From a checkpoint of a small transformer trained on Wikipedia: 57.8M parameters, attention and MLP in parallel.
MLP neurons of a small language model. Each row is named by its layer, matrix (down: output weights) and neuron, and shows model dimensions 0-63. Each number is 50 + 12 x the weight over its row's rms, rounded and kept within 0 to 99.
A block is one neuron, or neurons of one layer that tend to fire together. Before each block is what it responds to, as a language model described it from the Wikipedia text at the highest values.

Description: Personal first-name completion. Final word-piece or whole token of a person's given name, right before the surname, in lists, tables and bios, such as Man-uel, Rich-ard, Chris.
L4.down1338:46 49 69 53 40 45 50 54 63 42 56 32 49 56 38 58 48 64 18 58 33 45 47 38 42 53 78 61 45 36 39 67 61 46 52 50 37 54 41 47 61 34 59 54 55 52 55 51 42 72 84 47 49 61 50 62 49 37 35 57 45 63 34 47

Description: Adverb and degree endings. Word-final pieces that finish adverbs, qualifiers or negated contractions, such as quite, -ly/-ically (thoroughly, categorically), n't, 've, less, or, well.
L5.down595:63 44 72 43 33 42 51 44 69 55 49 49 81 53 40 47 28 40 27 83 39 43 50 38 43 64 51 57 63 50 35 54 43 78 59 41 52 58 57 63 72 47 48 46 47 33 47 54 66 47 55 52 50 59 51 39 63 44 47 57 29 49 22 74
L5.down661:48 60 50 42 55 45 69 56 54 55 59 32 59 69 72 43 65 45 42 45 42 41 50 49 73 54 34 58 34 49 49 39 65 65 49 71 57 65 65 65 46 72 64 46 67 22 40 49 11 48 57 68 64 42 44 64 64 60 55 61 23 61 38 46
L5.down1597:65 29 44 52 33 53 29 30 71 57 31 50 45 55 33 49 28 49 50 64 54 55 56 34 47 40 55 57 63 43 75 51 60 74 72 75 52 57 54 62 50 33 42 43 51 32 76 51 39 65 46 48 33 69 38 52 43 53 41 47 52 31 53 59
L5.down1980:47 51 58 44 59 53 56 38 50 28 43 44 50 57 43 56 56 70 60 66 59 47 43 33 65 38 42 41 52 55 40 62 34 47 48 53 41 63 66 40 50 42 49 48 73 30 58 41 30 55 53 68 34 42 46 40 43 42 51 36 40 33 66 30

Description: Physical description lists. Word pieces and connectors inside lists of physical features, shapes, colours or materials, such as long neck, wedge-shaped, Purple, white.
L10.down0:53 55 55 39 64 72 43 69 65 15 46 66 39 56 58 61 44 42 63 56 53 59 45 45 65 36 56 66 72 59 43 50 53 48 59 65 78 59 37 51 35 58 60 55 68 55 59 63 44 46 22 42 30 56 53 65 43 47 55 31 53 55 65 42
L10.down770:52 70 46 48 54 59 34 64 42 60 42 35 41 55 60 52 25 17 46 63 54 46 79 43 53 57 47 37 47 51 87 41 56 41 54 49 59 39 37 60 38 63 57 22 74 31 52 38 41 66 41 68 56 44 44 17 62 34 55 54 63 49 33 63
L10.down928:36 75 70 43 46 50 56 37 52 29 22 57 53 55 48 54 33 47 63 31 38 42 56 44 62 29 52 50 29 55 45 35 51 67 47 24 52 29 70 67 35 59 62 80 34 33 75 65 29 42 63 56 43 66 66 48 32 62 48 63 75 63 47 59
L10.down1017:52 66 66 47 45 21 55 44 64 48 41 68 24 47 62 47 55 50 57 45 64 39 50 48 45 36 63 58 48 59 25 51 38 50 45 45 54 34 58 29 57 50 59 56 58 44 68 52 50 49 48 82 54 44 81 34 64 52 55 44 52 46 62 91
L10.down1021:22 64 34 37 59 35 37 62 39 48 47 57 62 41 53 52 48 53 48 68 52 57 27 57 57 56 59 32 58 35 20 50 45 43 47 25 58 66 33 45 69 52 53 54 60 37 78 51 23 48 38 42 47 21 36 47 30 54 40 50 42 60 50 34
L10.down1186:54 33 77 63 39 63 20 52 40 50 78 54 70 69 48 54 36 56 33 55 51 44 44 44 61 57 46 26 35 71 47 39 35 71 62 39 48 43 46 40 46 37 57 41 54 68 33 52 57 72 41 57 54 52 63 46 64 43 60 69 51 62 55 44
L10.down1188:48 55 56 58 54 48 84 54 49 37 55 36 63 53 35 54 44 58 54 65 31 33 44 56 45 25 44 49 37 51 56 43 52 55 52 27 59 45 68 49 40 45 53 55 36 63 55 51 42 52 18 26 59 61 53 25 57 68 65 61 53 58 53 34
L10.down1218:59 60 69 32 80 41 53 62 56 47 54 59 55 44 47 52 64 37 37 41 78 17 57 38 66 57 43 65 33 75 68 39 56 67 64 50 54 40 49 71 46 28 62 43 69 60 47 60 70 62 48 38 62 60 56 59 37 61 63 29 37 23 32 41
L10.down1320:34 41 49 73 56 45 26 49 57 62 55 53 50 36 41 42 52 61 66 41 60 73 60 42 57 47 68 59 54 60 50 58 73 66 38 37 59 54 15 51 68 56 48 50 36 38 65 23 47 42 41 44 68 54 79 51 62 26 34 46 49 51 66 60
L10.down1606:50 54 41 37 45 38 58 46 37 58 34 73 54 52 51 48 39 46 32 47 39 55 46 34 66 39 44 58 68 49 50 36 42 38 47 55 46 46 72 53 56 61 27 43 43 31 45 40 48 29 46 68 48 55 67 39 55 43 80 47 32 42 35 34
L10.down1696:62 50 64 52 51 41 41 32 49 69 47 61 51 59 40 44 51 35 50 39 58 46 59 43 60 44 60 46 56 50 54 60 51 55 40 63 39 68 42 37 37 46 20 60 56 83 47 46 52 52 22 51 48 65 52 66 55 73 59 59 59 35 59 73
L10.down1793:54 67 79 52 43 65 35 44 55 57 46 59 63 46 59 51 51 67 63 51 38 62 40 36 63 46 53 46 54 69 66 62 66 41 58 79 52 49 36 38 63 37 49 47 54 43 55 37 36 54 47 60 31 49 61 67 52 52 64 57 48 44 54 54
L10.down1850:43 41 54 65 47 50 57 46 58 51 37 58 43 61 47 55 74 44 41 68 74 59 45 44 79 49 77 67 54 56 54 62 49 56 47 67 43 39 21 41 54 29 84 36 57 42 47 48 73 54 47 75 48 51 46 52 52 47 40 71 54 45 49 48
L10.down1882:68 60 28 47 53 58 55 35 62 24 43 30 65 59 48 39 44 55 41 63 49 61 15 27 56 56 72 32 37 52 50 52 53 41 27 74 49 58 57 55 53 39 75 72 37 47 69 43 55 51 37 54 68 50 67 50 34 64 36 46 48 36 46 58
L10.down1905:52 52 50 54 48 31 33 31 59 56 42 76 52 48 42 56 55 20 46 40 65 72 69 57 52 38 62 48 48 49 65 56 46 76 50 47 59 63 36 64 47 42 54 66 49 53 43 32 50 36 46 49 51 58 51 49 61 55 67 48 73 24 50 43
L10.down1956:46 22 45 73 57 32 72 49 60 69 32 45 53 53 46 68 35 50 40 48 45 61 52 37 61 56 51 43 54 40 59 53 58 40 66 82 57 53 44 52 43 49 56 47 57 45 46 49 56 46 37 48 50 53 41 60 62 27 60 63 32 52 48 27

Description: Proper-name first pieces. First word or piece of a proper name, mostly given names or place names, often after in, at, commas, table pipes: Good(man), Fort Sill, Mar(vin).
L10.down115:66 56 54 51 57 54 45 50 56 42 48 68 39 72 55 60 50 49 57 55 35 49 47 33 43 56 61 41 63 43 41 44 78 40 62 49 50 57 50 52 47 63 79 52 47 40 55 57 47 46 38 53 53 50 50 46 62 44 50 57 51 27 36 29
L10.down174:60 42 48 59 27 51 40 39 31 49 47 43 57 61 38 52 31 63 44 58 70 06 47 60 71 47 39 53 65 64 59 24 53 51 38 63 74 45 58 68 44 58 53 60 34 44 55 67 44 55 41 40 48 51 51 78 42 62 60 62 48 60 40 64
L10.down448:63 52 44 64 47 71 36 61 43 53 48 41 61 52 55 53 31 37 57 56 37 35 32 79 64 61 50 41 54 83 66 57 72 53 44 50 70 52 58 45 59 48 58 49 27 27 41 62 46 64 51 49 40 67 44 54 62 43 44 71 63 70 54 40
L10.down627:46 31 45 62 62 65 51 59 58 57 47 56 51 54 66 51 66 59 53 53 48 47 55 49 46 74 50 43 31 41 44 43 68 64 57 46 58 54 48 64 61 38 55 81 63 27 39 56 59 42 64 56 43 70 35 23 44 35 50 49 44 53 51 56
L10.down679:61 36 53 41 39 41 69 58 40 54 41 57 49 57 37 54 18 42 65 50 53 55 42 46 48 57 37 56 33 30 59 35 35 45 38 50 49 26 50 40 89 60 40 57 73 49 67 61 59 51 67 47 43 52 77 60 53 53 42 62 66 59 27 43
L10.down743:44 41 33 69 59 69 62 29 47 71 46 52 69 76 35 53 59 64 60 32 57 64 16 33 36 59 43 51 59 45 49 71 69 67 30 55 53 49 65 73 39 49 47 68 45 40 42 54 36 70 33 60 55 50 68 34 76 72 50 60 57 51 47 50
L10.down824:54 37 59 48 74 36 54 42 21 38 54 45 51 48 53 36 63 46 33 55 71 38 32 60 17 46 46 48 44 51 36 55 41 26 55 39 48 42 47 43 27 50 60 64 44 34 61 37 50 57 52 60 53 68 26 50 40 61 58 47 63 54 42 67
L10.down972:40 52 63 57 48 81 64 62 41 58 54 39 75 45 54 48 44 46 42 54 49 57 56 62 60 51 55 63 44 54 52 52 34 46 67 36 82 78 47 52 32 55 59 41 49 57 60 76 58 67 31 75 56 46 50 27 67 70 34 52 24 31 54 26
L10.down1177:63 61 37 39 59 54 66 50 47 50 63 62 47 40 46 52 41 52 35 44 39 59 45 46 42 62 36 56 44 47 53 40 67 62 64 20 56 51 62 61 39 53 62 54 38 16 54 38 47 33 50 63 58 58 26 51 53 50 45 48 39 57 61 47
L10.down1258:58 56 56 41 44 55 63 32 45 33 53 50 57 55 45 49 55 42 50 47 47 50 51 64 63 53 52 56 61 47 39 34 65 74 22 36 55 35 53 54 71 39 51 31 12 37 37 56 47 55 51 52 50 44 39 36 53 11 50 52 63 63 32 47
L10.down1529:61 39 37 70 52 66 49 33 57 67 28 62 42 55 47 59 57 51 48 54 57 44 42 54 37 57 25 30 56 59 63 47 58 76 27 35 60 52 45 45 69 58 60 56 58 57 68 33 54 48 50 44 56 42 70 42 38 41 42 61 51 40 25 33
L10.down1751:48 50 42 45 75 57 42 62 42 62 69 59 63 58 58 31 45 47 37 59 47 52 72 65 87 43 33 69 55 67 47 33 57 41 57 50 59 50 51 35 30 40 60 42 59 30 65 65 47 29 51 48 40 60 41 46 38 35 55 44 55 36 67 35
L10.down1755:60 51 39 41 47 50 60 37 48 64 66 55 81 53 31 55 35 74 45 49 55 58 57 79 60 55 67 72 66 61 33 47 56 38 56 54 35 60 29 63 06 47 73 47 37 29 81 33 53 47 37 58 59 65 49 30 63 56 65 35 70 32 62 38
L10.down1860:57 64 41 41 54 49 55 41 37 53 59 67 77 60 51 40 49 51 48 46 69 44 43 50 54 42 39 54 56 62 41 50 47 67 49 65 44 33 61 77 56 34 56 58 75 50 30 55 32 37 52 32 45 46 56 48 54 35 58 64 54 24 51 52
L10.down1862:58 65 59 70 54 49 37 45 41 59 60 48 27 61 36 60 71 49 53 85 51 19 47 50 50 47 35 47 39 71 52 66 51 56 50 49 61 39 62 66 46 51 52 58 33 47 52 54 50 70 34 44 37 63 61 25 32 72 55 45 50 47 61 49
L10.down2034:44 47 36 63 50 47 44 35 19 51 66 41 35 30 52 53 61 54 37 64 42 51 50 60 45 63 48 39 48 42 51 45 51 61 71 33 84 48 63 78 37 59 60 37 55 66 46 62 49 53 55 59 32 37 45 58 62 59 50 64 46 52 48 38

Description: Start of proper names. First token or word piece of a capitalized proper name or title starting mid-sentence, e.g. Hol(mes), Game 7, World War, Book(er).
L5.down37:54 57 50 48 73 52 38 66 56 32 50 53 60 46 41 42 42 56 44 37 20 54 49 43 61 48 58 64 36 50 47 67 43 72 72 64 65 42 59 49 62 41 49 20 59 75 23 41 58 57 61 37 68 21 30 43 53 56 43 44 41 54 53 50
L5.down81:49 72 56 29 47 63 45 43 69 54 34 41 56 64 64 55 34 45 40 62 55 55 81 50 53 60 39 51 53 42 66 67 56 46 58 71 57 36 64 55 63 30 50 34 50 40 37 47 34 48 60 35 53 30 33 28 60 50 55 69 64 59 42 42
L5.down181:68 71 50 37 58 56 34 55 38 51 46 59 35 33 55 34 37 41 57 36 54 51 68 58 52 57 64 58 24 23 63 54 58 50 56 57 47 55 64 39 30 63 51 39 50 74 62 71 37 39 36 58 51 49 22 49 33 63 52 45 54 71 40 54
L5.down370:57 66 35 26 53 52 49 49 59 50 26 47 43 64 61 49 37 39 57 34 57 45 84 49 71 34 69 60 57 43 72 62 45 75 58 57 51 41 39 62 54 36 48 45 47 62 54 48 45 59 59 32 43 35 57 23 47 43 56 48 42 72 48 48

Description: Concrete noun word-endings. Second or later word pieces that complete concrete physical nouns, especially object or structure parts, such as st-air-way, fus-el-age, por-ch, buck-et.
L5.down69:54 46 56 45 49 46 58 46 62 26 38 39 78 62 63 35 50 51 73 42 46 55 45 52 72 50 33 57 38 61 47 44 46 59 57 38 31 41 58 71 26 46 36 62 63 33 54 65 44 34 39 47 39 62 48 47 59 25 49 50 66 31 43 53
L5.down146:42 55 68 67 53 50 30 54 44 43 31 50 50 44 53 43 59 54 60 77 61 57 54 34 55 46 65 55 36 72 53 54 53 66 76 56 44 50 45 57 38 55 66 59 39 37 75 62 36 48 36 65 55 64 55 47 44 64 45 73 50 52 67 52
L5.down1273:30 65 31 54 62 53 42 39 48 42 64 68 58 48 46 25 49 40 54 66 40 66 60 58 38 67 53 62 54 65 62 63 54 43 49 29 35 51 44 71 59 39 55 61 47 71 49 57 39 33 51 59 67 51 67 35 66 60 57 47 46 44 58 40
L5.down1932:63 69 50 61 61 65 58 60 49 55 31 40 62 66 52 33 51 51 41 58 46 53 33 46 30 38 51 42 63 44 46 27 45 61 49 69 44 45 54 28 52 55 75 31 45 45 42 45 39 62 57 52 52 64 73 50 40 70 67 41 43 52 45 58

Description: Pre-verb auxiliaries and negation. Function words just before a main verb, such as infinitival to, not, can't, be, was, and still, often after unable, impossible or failed.
L10.down27:30 52 41 54 41 60 45 66 60 59 59 42 52 51 52 36 39 56 52 47 41 67 74 41 60 54 62 86 55 45 44 49 51 67 53 70 65 43 67 45 42 52 47 54 54 53 57 54 47 54 42 57 24 45 43 52 55 28 41 43 58 52 73 74
L10.down72:34 39 55 54 40 43 50 55 51 43 37 25 78 38 48 59 63 40 63 75 69 44 51 51 45 44 57 33 57 35 49 55 69 48 49 38 51 66 50 49 68 37 28 68 45 52 61 47 62 57 56 46 45 58 57 32 26 59 40 59 59 49 52 49
L10.down91:59 43 62 35 51 47 67 58 52 58 21 65 49 38 33 51 57 57 51 38 39 35 61 63 64 38 53 31 73 49 44 68 49 36 58 34 21 53 36 68 66 64 44 50 63 35 53 43 47 46 57 51 46 45 41 50 58 39 48 57 47 49 44 55
L10.down157:43 52 51 23 36 44 44 48 58 42 56 48 45 74 35 51 46 55 62 65 53 44 36 51 58 48 56 36 66 46 46 41 53 21 55 42 46 57 50 39 31 50 55 70 58 25 55 63 40 18 68 72 64 64 63 59 49 46 63 38 53 65 47 41
L10.down300:54 44 51 75 30 50 30 58 46 33 37 52 41 55 58 50 62 52 41 34 38 67 27 59 52 54 58 41 74 68 52 35 22 37 54 71 48 51 63 46 34 67 35 46 52 58 78 57 62 31 50 65 58 51 58 68 43 65 62 55 50 57 65 30
L10.down362:59 53 53 49 68 42 34 36 43 55 40 33 66 57 12 58 26 52 27 70 54 37 52 57 59 41 42 65 52 69 45 53 49 43 47 35 49 47 74 62 58 51 38 43 62 54 17 70 56 53 51 49 34 47 24 65 55 44 53 68 44 70 64 28
L10.down665:46 50 34 61 27 54 59 55 59 40 63 58 59 40 51 46 39 52 47 61 58 54 41 50 59 52 47 42 37 61 41 53 50 57 45 52 47 31 63 41 71 43 30 42 66 22 52 42 62 49 47 51 62 68 51 50 70 47 65 45 51 80 39 54
L10.down691:48 43 43 51 66 59 64 49 39 40 59 52 59 49 29 35 28 49 40 78 44 55 37 53 47 37 61 32 51 57 56 29 54 34 66 42 41 69 25 43 45 47 54 40 60 49 53 38 59 75 39 44 61 52 35 44 38 37 60 54 58 46 78 56
L10.down765:47 36 58 57 50 44 42 53 22 64 33 51 41 84 38 51 57 55 48 55 53 46 74 68 57 57 38 57 48 58 52 60 43 59 58 49 61 45 38 57 73 48 59 37 46 52 58 66 58 61 49 58 50 48 42 56 59 48 49 57 40 25 36 76
L10.down776:47 71 47 49 59 56 54 59 25 61 31 67 59 46 50 49 62 58 35 56 39 49 60 51 54 51 47 46 36 51 63 56 53 48 51 23 48 43 56 54 55 69 60 45 52 44 39 50 79 46 42 66 45 39 40 60 48 46 55 52 69 59 40 49
L10.down924:43 52 59 30 45 41 31 25 43 36 58 64 40 32 54 50 43 48 64 42 34 51 47 59 29 63 54 55 49 37 56 50 42 52 41 44 41 52 52 44 49 69 69 49 39 60 56 58 56 45 52 51 48 52 31 55 43 44 67 37 44 86 58 60
L10.down1558:70 59 45 33 55 38 18 49 53 59 54 56 38 37 49 59 43 52 49 51 59 43 56 54 49 56 27 51 39 41 37 46 55 59 57 36 55 61 52 56 61 42 66 55 65 62 65 73 79 32 44 41 50 78 32 43 62 45 50 62 41 39 51 52
L10.down1651:63 43 50 51 43 42 31 52 46 60 54 51 54 68 56 56 48 66 73 76 54 62 56 33 51 48 88 55 51 43 67 36 68 32 48 48 47 38 62 56 62 51 23 43 49 69 60 64 74 44 54 36 38 41 56 46 36 66 37 43 37 29 54 49
L10.down1694:67 62 52 52 37 44 38 42 60 65 60 59 65 44 58 47 40 53 33 43 72 29 57 31 37 44 55 48 64 53 60 59 53 34 51 36 39 52 51 40 43 65 44 58 50 33 43 44 64 46 38 50 52 51 52 56 51 48 49 71 51 46 41 54
L10.down2021:34 55 68 52 57 44 64 43 41 33 40 46 43 31 65 43 54 57 43 60 31 46 42 59 57 73 40 46 70 56 51 46 57 50 41 72 55 55 71 38 61 34 59 68 34 54 52 43 49 48 49 49 42 47 63 65 45 52 33 27 70 78 64 52
L10.down2027:42 43 51 51 40 68 36 68 57 41 65 55 37 47 35 50 53 70 47 55 40 47 59 47 40 31 53 61 60 42 67 53 43 40 35 62 18 58 52 34 44 46 41 71 47 30 64 46 51 56 32 61 39 38 41 25 38 58 45 54 34 57 40 41

Description: Dimension and extent nouns. Nouns or word-ending pieces for size, extent or position in descriptive geography and physical text, e.g. range, sea level, total area, north west side.
L4.down2037:64 49 41 55 53 45 30 52 35 60 72 57 62 47 60 30 23 49 63 38 55 43 67 58 48 50 58 62 59 65 68 45 42 45 50 51 51 65 48 43 61 46 52 58 41 70 59 48 48 47 63 60 35 74 63 58 42 55 56 45 45 25 59 44

Description: Forms of "to be". Forms of "be" (was, be, were, is, been, being) linking a subject to a passive participle or adjective, plus intensifiers like very, adverb endings like badly, and Par-aly-mpics.
L4.down389:52 34 72 38 34 19 63 49 65 32 47 53 54 57 32 38 51 63 60 46 47 56 37 47 57 47 48 33 64 66 59 50 60 35 55 45 64 51 57 59 31 57 45 56 41 56 51 44 60 42 55 63 53 43 62 47 60 48 47 82 31 79 36 48